From a checkpoint of a small transformer trained on Wikipedia.
Architecture: RMSNorm before each block, rotary positions, no biases in attention or MLP, untied embeddings.
Training: a variant of Adam for these matrices, 927M tokens, 7069 steps.
MLP neurons of a small language model. Each row is named by its layer, matrix (gate and up: input weights) and neuron, and shows model dimensions 48-143. Each number is 128 + 24 x the weight over its row's rms, rounded and kept within 0 to 255. Numbers have three digits each. A neuron's up and down rows have the sign that makes its largest values positive.
After each neuron's rows, "fires on" lists the tokens most often at its 100 highest values on Wikipedia text that the model never trained on.

L6.gate353:117096097094141116130125134121147112164122153117119112148105115177168102130140165106105101166082150076141129126102113098117136153131174096085100124126128138098162148133148162106088118153132121110118107133108142124096126165076131127154097122156108077130133086143158156141098135121094120164
L6.up353:110125083180143111083190145129108114143112143115131108167153099113145106135120105162119138159138134127143112142108141137125111132094131088193126101105163127117108135165122111126128105122139123135144118096066131123103134162075132140132085186181139163148118116100118077130143109145117111151
fires on: "-", "==", " |", "\n", "|", " in"

L5.gate761:094086133098110141132079134120127129129105140094086148181130130120138117105133122168134146169151129121143133136162119149133103092095134105070137141098155139087083091149174130081121119127089101108109110105128136122139134142132133082115144119124111108115121121149146118147128175102118138088
L5.up761:167136121123102175100159140145115160106086153131164134146098127173147141110150108141164131160096096132144110120156123134096131090116124070092094138117125063153144093136154104116144114129144129128124131148146171167159107143119122149114075168147119111146145161138127137129104217085136132117
fires on: ",", " and"

L6.gate643:115128147079096129137106078112115114139091154134158137094111164123107107096128120114144110143111137140142094099132176153082137159124145081114158151177146104105121108165162141136140098195112143150141152104128166115080145139132125148158096124148132096096101130129120103144091130100116098145
L6.up643:119131107119142077141142118124156140171156103160145164111143136189067112085096137125121130129112121187153128116157118135148133119138134124125161144139151110116098147104123122128165159129170139143107161119116183167158125102098154148149077100153147136121127119150160132110082122122146148140
fires on: ".", " in", ","

L9.gate536:134151111090173123110194152131143157109138106104130088115158093153120135102165081122093120160117160108143169126159113115132108116163127162092153145163177180109137097088114121122159099158129112115155080156145173129149123097092106118153144158139128147156125127119201125124115101143113074177
L9.up536:096165136112123112134131120161159142171117123127172144073141106116119151142083077139142118109133121142109132143145088180141176120107101154144110081122117102128150124087119184163131087132097086152124081133177113133162161090152164121130128128173124129092107138102086135129130157125119135145
fires on: " 1", " 0", " 2", " 3", " |"

L6.gate760:171150119102162167183134127159156171132108149154132137083137117110096125130087105142156090136135150169111133127130125132134168160107104120129124066124160108097106110087100139137131122132144117112096206206122138155141135149118104145131158116153148109128144139109127178140130121151130135126
L6.up760:119137158128124141120112131132117119115109117162141109156177091129123138133124140116140097141166094139159099144153129117141132163159141147126141104099136100107092116124105096134117123098118185101112154175136126125121135125124136090144121119166095161101109110115115152094119156148142122135
fires on: " to", " and", " not", " called", ".;"

L8.gate624:105194120149135112140123126113137111125128150130085080133128137122158105170140138159132117129159145115149153103098162128102151101154149120127162149119133172105155077098152107143138131102143147128138122129137100168162151102140080157134149121121132116113089139111178141116118144143070090112
L8.up624:115115122167112155178118107150148085146126102125115138111123119133124140133134116182141115128090124137141112118075114083149129139131095145096123161109106110102152090104141140185171140170130119147138147093158136130128153100135124109144119168124157108144139118126153091076142112124138112133
fires on: " with", " of"

L3.gate436:115146108094154131143122175094181136110094139171164155151097143159146115116138170119115120111119125158084133117122110119136121135147107100112149118185161125144136130107120170095155151093147101145153130148161168109120165107119132147144171112125122110136128112110151142086146108106114161099
L3.up436:142122130140178128148129152134153195120153120136151139186117145165087176091140102096103111130153130121153120149131164103125147150171116093145125096180135135111145142143118139161143126086099115104081131122160128121116119140121128126143139106110138147172147152135123135147147105141120143161
fires on: " most", " highest", " best", " medal", " lead", " who"

L5.gate627:103194149155107105124110143146153122178145112123175106139131122138120175134128128116150125165142139126110137111106127095092128086152166125134157150114126120143128118113102122134121135110087125108118123134166126161169102106156075087130124130112118155093132090149202112085164159113085132146
L5.up627:101099152146110121129154107117118134142104086132144136138107110160153144134123116169138143163136101130141138105123112133139126112112103119164129135106161098140108131133157126091130129112168175149118098120152104130092104100153097138129094113108156133127128056141132119126111161103132163101
fires on: ",", " with", " all"

L10.gate853:118100145112131132097078134098153145092109155115127104145156184113159110126116133120141110159142080149091166082090144142154115120120122116193139172156152124107106077129148169099111140159153106142157120160104143078163150115147138153128112155166075138160137101108141093101103128152097135119
L10.up853:121102135109077116102150118143129139103148144109117129110125154104151112114105147071175132100172096132098131102109118113093124153148111141155140128153133130101150110125103161119118137133102130117146141163090183126170122140123124129136108111131150146145125103143140105110167123153104135164
fires on: " |"

L8.gate889:167206144132140145123128134129159095118147122091106140094112111162123107136127115101135102124146156163073114146122129117146130180115124127100126109133114126088114108135124141148133119135173097190116120139136128105108179178142112145135181119144110147148141115068148121135138105123142149104
L8.up889:126158101143134118174118156152109118145112108161114094101157097138100085093121153099126158145118086109113134141141145132144146119101157096113087136150130134110114100106129148112152128096167107119131131107140168119141192159166135088135147174141100154103160114102102135134125138113169091105
fires on: " to", " for", " who", " and", " she"

L8.gate649:142088104099137113108104100115168113168136109115168104131148135169115151115132126135114155174135123160132133102077170128126130172123111131122125132146112074098129079153154122118123146066079111177107130115127131123152170149152147197138106120127159090156098123107187091148130127128102133153
L8.up649:127175112113158142114128097132093120086136177105129088165137166152141093151144105105167183137045101123118110131105129128139133117130135121118142107142137129115133151131096101112133108137131129159162153090155128142136129106116187113165144165144116135176117154089117109131153150153122137139
fires on: " |", " the", ".", ":", " older"

L10.gate734:133101121120126130148106159132099203142091144142173143154149141135151095106155178103170150169165140074124154133160069123110108083108133125140138096167103131068126090132146078122136090165131117123161163140159125160137131138145097136113144151137135173165116136124116154094097134147121111126
L10.up734:133116110146141181081127158105139117145117124171134129116109144177170091118141132119131146199144124129136125123157108152111090116147120148139085147132152103120176065110121106086166111147139106094122151134150159127125127113109120118129121141158129124182151120110090145108137152134146125134
fires on: ",", " %"

L3.gate291:147141144127142106142112178094105124149127186170153149107146121115124124083132104139133114136133109135123167094106138089137129132114136138119139137139155100129115142097130106152164089157083124115082134125086171158106191121124070149129153114117130135188122117145116113081109130143103129115
L3.up291:125149143188176108142141130111158153128131123156123133134151141090148130133110113133140123149090110133072170128123105138144089135070127165118126135130122107117135152104118090109182150135139132130138138131122146159168142126135091141110139126096121111166063129126102123136093133135125144118
fires on: " (", "\n", "\"", "in", "\",", ","

L6.gate287:144123120112162121133097148103167186130123140142143155116104110163127112140123118123100092158111137101128165115142101107129128101142158111110153140131106140115099103113111122154173095163087128113104158156076119161107152130116089115123124124090096156179153123141097110104138128138155138158
L6.up287:118104104143157147118149132137165110121170119137132190121129140151127094148106179109111125162104148125142123148099126125142101141126094103174118137155146095162134122151140143136158143162130137134110123107142133121117113090150142138121153146102126143147112113137123133131147131140134143160
fires on: " that", ",", " but", " But", "\n"

L6.gate68:118116090152109136102168164156133133145138167110106123091104092084139140169118129185098168130136136131110157137132130105113129105110153151128115144134123132102150114139138117098117139144129155085122119150141146118141147157114093156137126125135179103121112111081142095121137116109106080174
L6.up68:108171103189065164105153125124129107153137123120142109076093136144106156115129148150116146161169143099105135131140144132159090068100115114136103088098109130122102080137120133132125141135146139177127094111133110083167127113129146164131124150133153104112127161135080099111098125116180118182
fires on: " |", " 1", " from", "|"

L8.gate768:126134139146140111126144146114165132095075144109131156101116173119194115132130153126142107125128123145155089132135125098132117131121129082162146174147174141096114089104159121134165156146094158151159174116098169107155109129139126136147106184100154133121102112117099125092119103117116170124
L8.up768:135093122121099125128162095104109179140133124104144152117142146124160094116071098109114084167127113129128114136103089139145157138138114086164132138150148088140129093104136110143149147101095149115137163117124138132129083144161179137139106121148105087137140133117154088153119128121163134127
fires on: " |", ",", " age"

L8.gate59:118132137202140141157112138171112146094097082125086120156156174178120159094099134133076153134110096152106135095126116098142075137116088166110137132099107153171094099115169159114100143090145126163096116131132121122106122113166135142147105149125143129097120188117133170142100087113101101130
L8.up59:111071105141145141139132118141142121135107133106108144141141168130107148146131148113149134188141119120112114104128146118129135126110123098144111095141138152162117154102093113153082164162093106130090112111141121084100128151149122117135151099127135133090104154116151197123112112110110161132
fires on: " him", " he", " of", " about", "29", " she"

L6.gate657:129110128105135118142120134126126129119146150089133140118099123144132072109149126120144097139089138094072126127147074118144130092129160087165150139113118087111132110156142117165112139148107145127165176122106115172128123112156093105134147175123105146121161115132114126112098136118081111145
L6.up657:095122129142133114124149130113116138103159108118107112133167138111137070111109129110108120178103092093121166157112130137182119147134125116145096124159128103154121107122098122144136104136117151146126166105096125142123107142133144125116116129126095113105103113085212112114127132135134092190
fires on: ",", "\n", ";", " had"

L10.gate200:111125111165140116126111197110134137123085140134117122077151140167161109094114081086171116111130074125132137100107080112171111096132125096098164105138142126119160127095161159126131124161154139167126100170131159158143112122090123114126139126146114145138112081156153137089112142120108120133
L10.up200:142111125165136162097135115137121070145131120145156095108102092169112168113099093177127123112106120087165152138146131123151122159108102119120139093145157134130111144124168142144134122117106123131154127123157141134143152117181127130127162090166114087156150104113142141099115079109122140116
fires on: " |", " –", "AP", " 0"

L8.gate936:133142166139136077127142129142161085136095095148132158150145119155138104151119101121170143155132228097130113109120160089126130085093172188086121142148115162123126137161166106160129167131124130144118156161085098120137160174144096133152109137172100134098109111110123096086130137118131138145
L8.up936:158144072123090147055124144096128112131122138149151111145098144126111128103116161123123166165153114156107116176142149151169093137134130079178118128123124100090157156116095162125124113157129158142138135142118119154154111149124127108125090161128091120148139126174148097111111137131091151150
fires on: " |", "|", " the", "-", " ", " Labor"

L6.gate275:115119110119136129139147112108147143149078140100126121165125138161149192145094143131096161138158110174078159105096180084129102143105116112171147151105096135129132108125118126092118120119135146146150117146147115184154120115143146157097109150149142129143131105144139138119126129150112146121
L6.up275:083104098119148128082126130105118082124117141115105140114097141118111159136133124118160115104113107114169171159096196094160148132155125096102133091109125106167111184150108169136102156124120140111141125099110146112165132130107154121134144111156134149122126080135112114158151165156133145115
fires on: "\n", ",", ":", " |"

L10.gate920:165126108122155133172150133102140157150137146123137102087084119135173117138151126135138148127112121143069100138109110101136103160132147143143141117143109144129086126145108156120119136158109135139110094147124112176150127169130127091138104141138117110123153126113130144179151172144101100172
L10.up920:145126109158191106148115123125111139116090114130101129099125109138184123157060134135140129131152137098138070137139109148126103139137166136158154151164124151129115143134141125072082147130162142151137116158097122132201136161147154093134112120136120155120143122105135125118135132142124139134
fires on: " |", " to", " W", " was", "-", "."

L5.gate420:118108091091165108111136115136132112128120156068135111138160154135122106125111148081112151174132125116132129125113102080104146128146153120136116130177141111116122107130140112137147126172135115135157102148179100155115164162141131134101151080132110100128138101142069174159156057136121119174
L5.up420:129116129118138127106153132129113105096101086115150125138130160144117114147114135107116164124104163090116148142144152110100107107165107123130133066137121131137127099139114102106120123104115131130174107118143105106115097161145166135114136111172127163129125112157136142133138150173124153096
fires on: " |", ";", " in", " of"

L9.gate874:156122110111110151108147131147134092136128110172080116123155093126062175125082101166151119134146111155115125119132155149178147102150138133099150154099140091114072094093129108147142128101106112166106131123157142098139107131143146122132165125154107125100091157085141145127074150168087151117
L9.up874:097115152091122103155123130109166160112116120148139140099117137154157156144154172109119153161167152108123109150107124175122141152108129144112137133116094140148132162167186096107138115138133072109103176117099096146112162091137135150096131109116133100102117138126105169109102116106114142138
fires on: " 0", ")", " ", " 2", " made", " 3"

L10.gate684:133120143111174096141147147150112140148122128146103108163132172150123114148083139134107159158114117147138069094157107100131065114159125156094152105152135074105135140186127145088149119123092130147133108178146161108132116139118160123142171179152086104159153123118105143109133158128116124127
L10.up684:141173145128149090103123133082089131084092107122105128140164130109111143136124101137133139149119148142146146126100109141125058131123126106134138136157192112136144141146113127139167142134116136169105106150068108095137109161130159123123140089162152121163092157141135106127129142137111120131
fires on: "-", " U", " Al", ";", " |"

L10.gate431:104077092096145132094151121105139156161141140124121104111123115096098105101141128145146096098157104143063186108132139166184139086092123173131100100116141106119149091115122114143136104089109139153135121143102100113141161117128087163118192135121120133132126144078153134113140121138124132042
L10.up431:092110125110138116154105050130112115143132136151166127126158121134108085143126121148146088135159148163104129141113097103134155112059133166098134146089151110118109136121134084164148144163137103111127179151104132112144139119121119158132103153159133139156072082188105107161084136133076145105
fires on: " ", " 3", " political"

L8.gate853:115156116124134151123134113106128111078139158156144121106091074168124087101134136126110106107114156107123135111127174147099144127122133138098131154122116093158128135105184133113159119086140122106171162140117100127090129115088116155155103127150133081134098129122159136103155087133099134182
L8.up853:131163127115097153128166157105134127128136106163106151171150120117098117142136132200131130145116121137129131118133110123162101153095129151104169125087148154086070147101137093110159132128138134124112127082111165118116173123164153130106152107148128148143089139139094120152105089178119128106
fires on: " |", ".", "-", "|"